Weights of a small transformer language model: MLP 3840 squared ReLU.
MLP neurons of a small language model. Each row is named by its layer, matrix (up: input weights) and neuron, and shows model dimensions 0-95. Each number is 500 + 40 x the weight over its row's rms, rounded and kept within 0 to 999. Numbers have three digits each.
After each neuron's rows, "fires on" lists the tokens most often at its 100 highest values on Wikipedia text that the model never trained on.

L3.up2479:517488527516572499507486561477523500556523540500532547499531463530574476513452539521530459569493542526497440549448497414501589462526522536469555474551377521523520455485518522505523426435417504530570525446516522540505501468455494530531467452463488492446460572448442549535509523460451519474
fires on: "\n"

L3.up1294:522494507487479496508496464501473626483440530533448517551538481511532473464526474450538445511487528457479453530480455430470529518549563471511498477511571493534553438500509514499578488556465532502500497453550497638490459511437452494553504493452447529522509504478448459580513530506540481517
fires on: " Team", " team", " Men's", " February", "\n", " final"

L3.up2314:473469515443533608511451445556482482585502491558498467411527487463447507547483496563465492630446545477486619466460556512534444425484478495514484464550523498496517433545508578490505450519465537457509524482478494499572488505516469532528487508497506519517496503511459433497529511443530496485
fires on: "===", " =", " ===", "====", "=", " pre"

L3.up677:527519474439514534488497514450487460509452508479480586487475443523522535551442476508453464463421458469459498548469483502431514541446501491478534457466506485440551489500520498477556565490523541550564485414480535464597504523464461576526575482468488445408509555537496474539516458528493440445
fires on: " his", " the", " January", " her", " Mal", " March"

L3.up1107:513496486448513503515466504553519481514433533599551539482483406520408512507461522470531398436578514443512478492443509458459485506464505460518501490530519528531570487519455499492448448535480466493541511453494459484515523459539479441512498456509534509517476427554524488424467533558421539497
fires on: " m", " M", " Team", " team", "ward"

L3.up3836:498500520523546511420436505543478551499458515480456502448520524554469518528468471509498433563541539490539509461525486509478481438395473501481469496453493542590540524522554465472544483465489606510563517484559553496476411504492507520510523511478533469487510500472460468503555527470516481438
fires on: " a", " and", " was", " the", " in"

L3.up798:521531429480528494495486535538477531526399509504516536485549506520564498487503483503489525636502513546500467490467488476466474424530513528525527548496428483549578468432557443570568586510511557577561458475492501574518525515530528472487525559515425484517551539496456488432468459474524466531
fires on: " in", "á"

L3.up2201:503543512566475550455569529479429573541508414481567561458546525592534465429466483491528538467551488509501474561430483471516529475456430443490466514577562480517478473540542554475484546520554552509516484446505562605471423472472492527479558558524566484538502533487445589545510532520459468535
fires on: " h", " t", " H", " s", " the"

L3.up3200:529526515510458489501547551548476571524422489468597479526519396544524496447502455482515443559476460547509444489496485427483433487541481489525523503499453454544464506507567531450593531471575473520507502504478468557507443510468425441394432540556442537506500467482493429467560473561490544475
fires on: "\n", " where", " Art", " Luc", " Albert", " colour"

L3.up1178:507585532523512462463460523474436455522508528456513451485459525517545470504480502498504519464503494542460446497499447471471597467426517507510560524488490550550530486494499493498515472437446459461493499548524460535520431585494432459506487486544519493421495537435482540488517528514486421470
fires on: "\n"

L3.up238:477584534448444504482520521504478457568554525552434554442453523477510520495514421439543495467469520483517460522436477459489546463460528557497517513499546497442501439463440437501450565443535461516554548447449544459581432555454539527448474470490519476440520510519471500441517510526501465461
fires on: " his", " States", " her", " |", " it", "reek"

L3.up2825:480514514478485503463507502479483572491521436514502527417511539471505545562487521456458483474549551514531489511479512498563463510480509534491580512543490491462496473434511575439507577451565516490523496499511500485583537509525534481485431447417503462538462504547468550489511487426450445488
fires on: " 3", " 2", "ke", "ga", " Boy"

L3.up2800:503459523485486536457475522463533498449576511520449457539595458529527527455425505462591495493469494484542422536504481460463530457444507477477482504497486506433523454459448433555446507505461511500502488495510462494462493455514530515470542564465545554510458526508522449541490481516499410540
fires on: "ight", "igg", " B", " leg", "agg", " Gl"

L3.up1816:449553496522486553413564525559540491580479517564561458509472463498458509466412552442526426578536465493547511440544553512437545370482578421511492477495495519506521419561550490472457413489475507548471497521545476479444505530495422469543533525532496450546488488464467534463616533587487504478
fires on: " round", " Team", " team", " batt", " Mark"

L3.up3722:553510493455520506532528512512461437448502557584567454550494456512478457496475470574461509452529535494514511560454435472487481542388537519519556549519521452496474484453478481464493552484512497493528503484549533520526516553548605490487545457474491576483534567553490456521460429464498458475
fires on: " Don", " 192", " 193", " 191", " Robert", " I"

L3.up987:489548462486504540472583463477472508527458554496583540507491483522455502476457492532476489532458467559496501525478522463487463487535474513461470430477467541461555449464515511547465479510493451465477513475465519578546488430433545527541457514554426436380490539441415480504581535511410528461
fires on: "==", " Mar", "===", "==P", " eng", "==E"

L3.up1202:530472540490558451496573495558421554536444493492470494549582556547506490494530452483464551577514537539492505503491508478485432558478557460497504547459489458480524463470482496519517501525597533496508557502444564549551507475511484455482556500523508556511533476490511514528489480534489506462
fires on: "===", "====", " German"

L3.up1264:547503489505453482532491498505479561519477467431527473548519439509506479473478495481403524485533465596477558526518508484483491492484508502517564521577595477543443476476479427511487426478467443483501496523473449519555479500566559523481548471525491475468474557527455459430473474525530490469
fires on: "\n", " $", "ri", " over", ".0", " use"

L3.up3341:423454548442535536478420540497538453533501517457512431481523423466464462536523485497502476518502507467488459447489554489415560462478491571511509467455509513432534430429448510539420469474534555573519474518507527482494439525545505549449535513463464521488432532415489427563568473509549413460
fires on: "S", " G", "P", "\n", "-S", " \"S"

L3.up1156:518523513456489575514516496484436490505523526485538456506467476512548516492488533581516486506504541518470441542437467471509518550540464527491532442483552413520527540554526521489511431428485488474478509405504496532437470508490483576564527542503549519488447544540409540449515506466552506540
fires on: "\n", " I", " break"

L3.up1864:518480400499439482518482451492483468481487494550490472535476523460550500492456504487537471572446558498512461475495557414475466500438527526545460523502525521502513524506478388463544534469485544484502556457492530519556471557508523552519529521526488477477564529492461521524496563490547462517
fires on: " Men's", "+0", " +", "our", " Women's", "inal"

L3.up1856:558480489508431559452488490542500533532433589470555522487493483496513516540493474507486457549445529504520472493486535483535511419468560517481495506517602503498559512492508546562539578505520575556503483472551521502529527487500523562534470487501419464507544532453455449460476509536522480520
fires on: " 24", " 23", " 18", " 21", " 17"

L3.up361:553498472449473502480461479437499522474493481500547537489507434466541550523551560465469496513506501453514504540495510489485475549468546542481551458540520487469473486425601556499440443491505543469530561493451508486549420487564468512454547530432515531517473477462521529571488480464457515547
fires on: " graph", " country", " Up", "oul", " there", " Country"

L3.up1398:487450504465487539532451447516514514508422516483489550407492559564531570499526452484557515559522506449544530405442513521459446467489515545422475539531491584423577516505464568520510536519463547530479545518483544563439418507460534534502569529455551482520547457530476457585525521512479437439
fires on: "\n", " Lost", "ator", " def", "ac"

L3.up3823:456495452515486535529535466577516600480506514558461552489453465490388544531492427403470433585568519475519529506444516486555480475551515536504512494474494515507512551453523462456495477511540435520561582489523499520597560519480422576483428467518541526495463452522490518481499533447496505481
fires on: " 2", " 1", " 3", " 4", "ound"

L3.up3025:555541533453495541488489468495396551546487502431478442467578479535532506574526473547484542451504470501497436510468489507473453536527476519543568508495484548502522501563447535466469471500525499463564521381560475561518530571514492488478502443482470506450369478508467425453495540546530461577
fires on: "\n", " st"

L3.up2376:457538554451559536476520465461498568485512569419534443480562457541510541528503465482508497576522513551546416449448475537486527495535603508493451458494539502525465505538553526467492449543533493552511567404542552561473387556497583531467561433531506444516484538536510453545517524443524507425
fires on: " |", "|", "\n", " the"

L3.up2311:532504523492486542506437499485485501538462488513517500419537469548541541495428596535545484537534556566499499551491486518434472438407489489524466571477540500516552452463522558444523482446467495474532587442533432517474555496467519531461518551488476565458460462505501462584506512531450465540
fires on: " The", "The", " the"

L3.up3447:509511533433483509523526522461504515548438538441462477485613455486520456554482473486551440425495429539556457500506496525469509500485599515485472502409474532583489437487511485460541458443570522465538484478504452494530447433440476563457477467512499494522538561458482497458556451433553461427
fires on: "\n", " stand", " Stand", " focus", " cent", " focused"

L3.up3073:520441488504540556538544567544465453473524522509503431460489463491557540479498444458585556454509503500544454580512506536536463495476452450476564550492476534533479468433536497537518592441526553449508460498541509588521541441527486490490459505480476488465508536445426484513514457538464441526
fires on: " Z", "U", " U", " University", "I"

L3.up1242:471525521495461514511509519455409476515449457553532433483472558462467466532440469524481536470508448544485521483444531413465507532511515492436520519461556526549514525452502470541481489463489552483549495473460540448541479515450514508464465417426484424476481535482522514504540542506461512512
fires on: " it", " It", " has", " They", " opened", " they"

L3.up3552:519537475509531550537494555439549491524563475554559479505522450544501511486443524539479489540448472549475502526525550474483490522514462431442482531582520528422496492513435528496493518529582482514544481461454547565504479450540497508489460508530483464442544552411433475545476453512528479454
fires on: "\n", "==="

L3.up710:440488529449481465498483475539454489564509485516519519441567410446502431512472455465487499458489584465487500489493528420442530486500555501508498470432545547541530398498514571560495532463566520524496487433498474518546479518521522452510493528497472581490523541576518487530505545512430496549
fires on: " &", "S", " \"S", " and", "os"

L3.up2677:454532510455469517573478508577524534603470541484504466434493556489466524537514479565452458474496497540472587511517489481458462465485572501493606548570486514483454473551458480487469545459607523447497461509463482561531520509513470457492463530465439411522526555512437464510429457524512518507
fires on: " can", " also", " may", " ==", "=="

L3.up1204:507561533571468517521512552481476464522525513528485437570523475498516528444481463524532559512463477439446421526523460461507550554508542450498465490458579544506496500600486443501496473449495506535489532438524517516520508485574513585519516522542491466534510522492514489433493488570511502529
fires on: "\n", " at", " Democratic"

L3.up3398:539519463492474503568536555519414494519568503468504560447519497558467511550510503440522531490475469531529521370502493405505508588482474521462441415538524457559461514534472496517504473546499443553447544488477532534581480537517505569480477523573540483512482537531505527499496428474482486540
fires on: " The", " det", " expl", " the", " sequ"

L3.up1120:574560549492551489493495554455469493493486575555514476484492466501500504462453513467438457497544460550503446531546486485531532494518541441508547572524474563426585449466521518512492491486500540496455452468525535540483528454524526483551473471515516477483521479421449516497488481543444471411
fires on: "\n", "7", "==", "ography", " Act", " ("

L3.up183:538475492481449525517562487543437515581534471483563492489559401504544596556451488496435482470470523560471486489493528531458511526473495445453488494579501459527541436453468560463463526538539480460529496502555511601475499532524560505486536470482472537514559578467464531496464464513493451477
fires on: "\n", " on", " Ter", " works"

L3.up3654:504504506531577468517537468458419495566433515487596520467528490532581425435542500513468426509460479526472440410438452509522471513437510460548539443545547484506598567440582495472552512441464535463550497493490524535488467442513427448493494517562516572519519495470556489454466507524470402530
fires on: "\n", " has", " He"

L3.up2966:561516536454466507471571464455495496522447493483500467542520492552562534556452454602472455490528500489566477463558406484493512543551496525489486492535493436469501451552532490415450421433461541489492551487561464525474452417518534505496457549509462494461497563550487477523528551472552482496
fires on: " R", "\n", " An", "ra", " ra"

L3.up476:488511474519489499470532536460457508470547469499453472443543442492466529530530577515479505543466483474583437439440478518522406514527465476498498525514469506467522556445537463497405454474536540471473544473498544475494510442493507471432533492470531538549542517462498469494512541540419502511
fires on: "\n", " B", " of", " through"

L3.up3363:503513500462544568546511461463439434491532511459569507524483448543485515522501540549519446548411474619505510531475446474446471444498491423480483472511537522496608456463436492531516474523481529523499558480490516454485474464479520468530551503506497515531439567516469495452554549490538484491
fires on: "===", " even", " M", "The", " (", " Win"

L3.up1885:475458491456513574432496544465432480517493478461455462533509460539443486513418573484469399490509550521539511467521556485474428470488543505510437493533477543500521474501507496568471537475538471478484502511539539444440478504539471464494499513471513612539506494555484444441506522478456501484
fires on: "\n", ","

L3.up3424:526546578532546456522474479460474464496498557550452487474502549540479512495465462495524570567562489559549522496398513512472419492433434540418569485560542521494497506411514540525509463465539534526507482509507559530515488511464583521492500508399486559539579427505449524466517492489375551469
fires on: "ir", " United", " War", "al", " war", " sign"

L3.up2332:534513533575531512509529600507485509414512543481451544482459407509528594456557448545517461520536488438511486426507421417512600524499510570500491573499475503479499452459449542517535600436527492517465495479536523448569493513505457535513464421446549456440461524437436498498444467566460477452
fires on: " his", " her", " Her", "er"

L3.up2249:491533474500521571465525553483501491525525515500473499525504509522516516488469490435546427552506527443476503450450530550496515501449484486464476544492484515550493476553480436504521529504515511435474509496466529540485558502498465487476500473498517527416445526461433491494556498562484571492
fires on: " lower", " Master", " King", " Royal", " special", " Beg"

L3.up374:461465499532546499469511556453424526520435561562584510470491548563475522577531552496511528514526496468388515516435530414466522449514603498449548463576550471518589517527552495458494445529453531562540480461467531526536457435457577501473461496463521498594441507444494479545501509546412531516
fires on: " |", " has", " They", " 22", " they", " Independent"

L3.up788:485500544517443505475569466491533473522533501535499511506535578487502525510492493555497577511458468489474531465524477490494562502537563512509571503538556503469510462436427558449503539412565534483529505515476511541511503504483511493500485533483452465556536481524443492546495472470518553495
fires on: " It", " name", " can", " may"

L3.up1892:489458419492491495474478526449423610520485516481452473511508451483493480542484525484499507548495533487555483467485442411546450500454491466484487507454472511578544484472481552461502454590428531509536532500534498592507443517490509516441544481487554434475477537575430446525518563473504497525
fires on: " United", " U.S.", " the"

L3.up1371:552592495516534481515498552439424462460464461491476498526474471526534541489537447541510566416463498486468517544459416447518602487490472523448546540512548514529562504559463473525551452527467464532451461532503464556489492533431552458545464483476501486589460493497506565451481479502493538443
fires on: " his", " His", "\n", "ute", " Her"

L3.up816:537461422498465514480509491509437543585503495527579533466486423451456518557507425437520490547449512490480466380511532452536565498462525543507472487507546542518513453468464494433510524510516472438544484407500581549506480484496478516456491568524541564508553503458473421493478427463467515425
fires on: " first", " a", "am", " A", " Am"

L3.up3006:537506485470532485450463543484437470524462490526508498402497466514528554475546518505485495521485594480460448481411451530568490472484527487557488547478577607592569526499563489516553453525507511566530460501522487562463565515509531504493530518501512477426496481512527518518437507508511501533
fires on: " the", "The", " former", " II", " during", " Germany"

L3.up2100:526468516480524506515447500457476565530448598473537582454522424518508517506489487483475478568563466527500483437459510557511438513530581471437585500512498481451517499463550501484474536440452526490542541443474508503465533535495520470442490538499488508522476569452450427569453462489445493483
fires on: " had", " until", " in", "ain", " won", " win"

L3.up2185:460449457513493489597520502496524546480534451459548555440539487520502446545533482474525470545536507510488511490453482493458481527444477521482536454503477435455509468577527547518523539533563470484476523489491518523459513535500538445512456551470444500491586484530411524488497474479550451528
fires on: " other", " another", " specific", " others", " Other", " special"

L3.up2575:511478476479532521534466483529476525475471439531481500438570514450433478532467467584505539554480545563562515472466500422433431523429531517442521469385490529552479445478531510481473528458546456508570468524478506538541484526443515591466480483514500504438499449513427463478513521554448494449
fires on: " war", " War", " tri", " Far", "ar", "war"

L3.up3696:482535493507481453542450485508414563457495535483424466470501439485462510445531581498464447449418513526457499462426483472464474531534492538471573481542478559563598527433573485463500499479539515531504484528481445584509479502483529471501462478523519483573503461478434473509463491512426476473
fires on: " released", " re", " The", " Don", " Prime", " Rep"

L3.up2947:514513463481572503508526518547491444548524439511562563486481401484495506455423461497466510478491537429472563560474510456483457514451500526519504511520489491442541506534557523605493554463539478440563546450509499473518513537536472506535558575493519514491558592452500472499467530401472497525
fires on: " Se", " Y", " Tim", " Bol", " Sub", "In"

L3.up2611:558584519489439451517488540430493483555438462529526541526531418469495466463560440468561509482531500419526478531512415439568527455422589561421547537473507545510431415529463444479512471465491467524467509538567547465570478519450476502551514542582430493422535533514471461498529499508513499404
fires on: "\n", "–1", " order", " character", " could"

L3.up1825:479492542507454454518453546482502503511580438487473463509495489496477542483471545522450582439573481514467496538506509532485542558496482577493548564474570511570471527510456485431433579492517465418431482534550468476614440547591479459447465452437518437466480476441549495447442486506523478514
fires on: "\n", " They"

L3.up1661:527528508519522533479526537524515524494523561574443517590491436556478456519503512475512465516476477465503415517574506420434472475475483516441557514416505431510439511479480503538411566474547501576470464471544554545514558487393525530518508432479430497498454547472544428387485465527459504501
fires on: " 18", " 185", " 186", " 184", " 17"

L3.up2106:529527451419445521492421512517510486546407548437469512498438531451541513525500510458524510515545480464518522534448468466525430512439492462538469514482467507464549531443573479517492489488447486519521525432540490548512469513472546511525514559480502514495493558467499501466537485474527439436
fires on: " group", " show", " band", " team", " program"

L3.up1705:516517476506552491472432532560493432506513450533504561475489474545446518496474511542488456604474488501468493446471430431493455487484510533543487514537547503487550474480478505548456427528457530457568554517479516510503453492462491493473472523458526561545434507553415520559543546531489482466
fires on: ";", "===", "ul", ");", "====", " River"

L3.up2760:454470455446490477508401566471468521545529455535533519514485531487529481544472539457498509480523513491404485510465495425527515472452499487468493481584484446506492542506557534469405482496467487491583501481419462439546538490471506564505434560357516487526444504518459481581491484513517522483
fires on: " of", "in", "am", "M", "r"

L3.up113:505473415486505524430422525548525487500536517551580498451548488487494519557528495498520533485509486534464490542494471521455532529544490527468500500508573498582569460549505488482457496544476488489522546493473554559479490453550544509475456471448475514444454538452522478513514555478542515442
fires on: " its", "===", " through", "==", "====", "s==="

L3.up1693:478561434557402523526472502471439552443568519550568459422510443493450478435512489508558437479452513470454489499515507475505490444549482480509539502488548551575462456549435467487475520468551495582503479427553514504522504581520507580461464462398514473509476516446534546488421488417517488477
fires on: "==", " ==", "s==", " west", " World"

L3.up1409:492481521488465559576496542517416557543508481484435514491505453572560483474484501482586428565498502569599566485487488417546494521417467483504416485465524586441443465512520567479605434484461506495522486467448438455527515521425526607508510507539516501421489532549434504471507513480583506471
fires on: "\n", " The", "us", "46", " £", ")."

L3.up1658:521436451479450470530497512504461474554446441494534513419453550503482609555500483507455505445510494549516472494456512473531496506488489454532519550548509561523509456460426490467484464416525468467488499510554453493508528433473436483488467487469531503436570446523474498525482434543543520450
fires on: " and", "i", " is", "z", "h"

L3.up1669:426482480455492488522493545484455530554518523472557462512509547602437536454503479521412518469533493509450459516470553477520486536489557526521479496557546535450476441396499431450498528463471525506522476487488558499535512479497498493495439509453549480465494545508446459388533541555408523523
fires on: ":", "ond", " W", " T", " O", "-T"

L3.up89:495543529478441612471487485480493501534563479489509501470475457475581467546447559449518493577522481469562519550465569386515463467447496483462541501539430584485505459478499520553525559434528513467454507486565511518456561486488504479467498504458472554529551535426409441507486447542507482493
fires on: "\n", " 54", " 51", " 58", " 60", " Al"

L3.up2245:411458498522459501439445504511523559554560539505529487487503547457446539485468481467456462518513555493581551436456559545562499438449523566507518539497513550498549482558538504503559547554482499483472572531590480537469556506459473523484492575447522553487524514468445553506443565466498390560
fires on: "u", " Hu", " Q", " La", " Ku"

L3.up90:553481497438522533486628477519561551418438461494505533559594516547494454471503484593524493448451513555466554524522423467482469487538463457476453490452578500408541532482547508556472524521455446477558539526531470543595449481516555481464538479436522420403487528466510494506563594455537467454
fires on: " an", " $", " t", " pe", " ele", " Pe"

L3.up3313:440514539487485527535490556502483516472515586558471521453462520565475495429537534576494500492510514475491500551437511490555559562458566505485479469454588466510478485501551550481452496414420491518478518518476460567493490485586554603470496474455476470523452498493475506471442509524573420443
fires on: "\n", " %", "%", " Party", " Pat"

L3.up2383:559538502465515460489468498475489507525511532533523526552466414471526494463487499528495504483491528516566479496469513437532504509477533551456495504533460486531500452525485534537465563523555572476535476459483548556515450491536552513493495416502432544566475571469550423467475592483528483505
fires on: " 18", " [", " 184", " mic", " lit", " spec"

L3.up2345:462482443498515496457516542497458411556465516428496515409482519432472491557509461577522463498445501522534465462499488495451432535514491565481445525450520458513640506453532453513530538377538483503527501520516502555503531569564528536457521462511521487486527500513474516462533483495527500486
fires on: " U.S.", " Detroit", " Scotland", " IV", " SC", "caster"

L3.up1070:486508484475461575511528584478475544483560428463494478510488489457478491481573491484484476519569529549494499471484426513395465509496461505549452420508465547578455518529540546469464533513454520573444534506543473517450473486471461543457522485566514432532450447518492592497563512452507504571
fires on: " the", " its", " purchased", " a", "ire", " The"

L3.up2051:485457559533513561527526555543498597479473501483440423472473536518549581532487475518479422483560551545525584446498526463444545473486550568488515493503534526448601567516500546541510490418475522554494512466565535490505496513560454487446419478520544469449471499476451490531499528523507492459
fires on: "is", "N", "-N", "amb", " ab", "EC"

L3.up2117:501459499397529477507563455514504537490500535542524510531550576467489517492482474488524494551514502520460509431503548490495554493427494454556493500516576482467591487486499431514494479528550507492480524456543502600623508498481486492525513459500509530514442557480472510460514506522552508501
fires on: " |", " Men's", " Women's", " men's", "en's", " 4:"

L3.up3818:464568517480499474475550536500443478593507549527450477439444462566451446493423500510523544495499510510531500544405549468547431485518457459526496521513569564550497442483572527494540493519505483569461513511465566534542493407582531494518507497468460522453494529581444424480480513477527457477
fires on: " under", " S", " ==", "==E", " H"

L3.up2801:435470504449484535376411535437445489497432560418571556467531545513489480564468503482462494470443463490501542518544473480464458556476485484430484506568547550471484485467535513468461506461498444440585483452515490551471507477570492478431468500454450496525512537516471525462501509480485467503
fires on: "\n", "=", " return", " introduced", " expansion"

L3.up1237:590475457422431478532529559474529529522533534558459447515448534481535575445441532493532467500482497513502478491505472538511584509583477543496503544543558515461543469524561416482460503550486535495506496490518448551414499536542560485522579453491499535486500525508511500569470556473510450498
fires on: "igg", "app", "ipp", "pp", "agg", "ip"

L3.up270:550517459497402530541592563533481534527500515453454519588444479467501454489451542466448570448527532547455484567558528519484490525469531481488484532538518482495515560451456503474516456578395495580511535494463500472497488559492481525397497513487467503476501551483527501467513538488539483514
fires on: " L", " l", " (L", " can", "h"

L3.up80:445448521542495549472502493517545467466448526507505565533527458429496471512486447534505475564471497493476522476524547553547503465481555413559471502490549462432553493562499563452484523527444552517468504487539527504520440481534491512472420475540453546513533579534517465541552441491518442463
fires on: " because", " since", " Although", " Since", " despite", " due"

L3.up103:515525551545510479493474543497522520547545472478548512514525538544500540531444478482515521488480504583453402529488441524476460461514578507436533457541506593533609540588566446489569510470524526494548521490560502478508513498524522503458513509559522536512437473426502579525513515455482463479
fires on: "-", "\n", " Se", "===", "|"

L3.up722:476499448515445465490455507429524574478553559472530498505482512519459569473486487510485511450542487589491470500458479449469486484533540446506550492454509571490477474400494521466457581520497483450481502448416456589440497528499493536504431489513476503488470511445468509503540395479449487511
fires on: " T", " W", " Prime", " te", " Te"

L3.up575:554519502532433522531496545556541543487481506505511483438505458607498441538430403452568453536463471491475498459497473477510571518512560460468514505398539537522490383505530508483572474446536515546538520479483470446618534503456454493449562494522461526491517508470529427547533497513487553508
fires on: "\n"

L3.up2592:563491485549469529474503496528467484495468500531506514549479413587449463507417520497467510497533479573504481484512533464478513534541492465469504545476519434432486477487516494474460455510521489490485540434504551466528569451563578452484480518526491502479494472491457456472496502497489433439
fires on: "\n", " ==", "==", " career==", " life==", "==Early"

L3.up1438:507530518529476475484474521447467480511568542443531446549483511575497504477502513564457510517454499464488511458501492477541516548424508451510549527515482531543474449542467517477472539410425450550462444529482441485501445582504522503506459500421422486497507546445464500491484471490445469478
fires on: " ==", "==", " same", " sec", "ua"

L3.up1557:529496453421481489509515573577503512501526549487484480520457429453498509456546420483500551510479514539485541380496564479551545531502426506540484435495504534504514438558441432555557449508491566506493569435550479540510518460413475522524438480502484483495464536511496522467530491507489438496
fires on: " Council", " GP", " Assembly", " elected", " council"

L3.up1285:491466474459446456509446557461405455545510504533505541528481424427484553527540496521444514502450532531486470506442529431488514449462521520527459479484585511602496501473501502510467413507489482501557528551513501492472373501481508524510476523501430478533513524546500520505472542460557449542
fires on: " then", ";", " as", " by", " List", ");"

L3.up3680:536437450509453538465508489463466556419465587520552556445483463508521521479551512484555451466535475487543433481494551488507503485432454472523481526468543472570548512449536487473510455518542436484548473425490546522529530504503434544558537531533518448531519458497529560465492418511498420424
fires on: " a", "A", "ency", " ag", " A", " do"

L3.up249:539488519499395496503456465521459487555501449497483548487513525501489534470527487502537552516440552551502537548478527504424488533495495494554439496428537517536537498469469483451549464527475546491516606461455509520588493527489499544511551570523449525446579458480513452510524524461480491495
fires on: "\n", "===", "==", "ا"

L3.up1305:501425508451535448456546562489430485462444487498550574506451451516470563477458510510517523493526459518523564486535528512493525491481502501480484473506519507487562485480501482516476505527510566517547468477433544563536498520479507476521539467506501500428414526544544547526563584471471444509
fires on: "\n", ".", "'s", "3.", " his", "2."

L3.up365:513518405461434453484438537513550548475481568428555465466513488522482524446475446454460473446504527486533538470484485559503536482500504518574561489532487500509514479517477479512441516560522499473577482524523550575456566399499568456446462472496513496510519554468469439533502526567476404477
fires on: "C", " Act", " According", "According", "igg", " coin"

L3.up1987:482467459468489526543558517507543516474463558495536530540573502481463507446517497557507527476466532548438566474457612553487537527466534520442529555538534484429459476484512418500549449478520556526541501495481543490458480494520459476457420433495465433483520550555505418517489491426492480478
fires on: " or", " due", " in", " because", " since"

L3.up54:503489549475455584528497479564521505519453527457583463392475522470588564537478514429534423458506460446515496451437590497557527486465469523435486485427438532476467433561544446485523532420472443495519492478499443558473525463523442524502536491509471551448543493513489454582506480499451483393
fires on: "\n", " B", "\"", "em", " Cop"

L3.up2214:517479529566547558532543471527494492455508534506431582419449436472453505523538499442567429517524429437540479472476439465551449544400495534471528556443487515486563472482457505453452467478474446470497516506437446452513536554498455591463522523500501519496599504527529524561497446520526481456
fires on: " his", " His", " father's", " Her", "o's", "on's"

L3.up1794:481479539482404541537482550551458505463465557590474471486478562470463456478492516578494489511536469523486474459507499518458508519548527481448510535495445515439463494512489528500460606520517447540549500473548483604494542458504555501528488446484505517519539448462510547508516475437405525497
fires on: "ics", " ===", " ==", " town", "rap", "ning"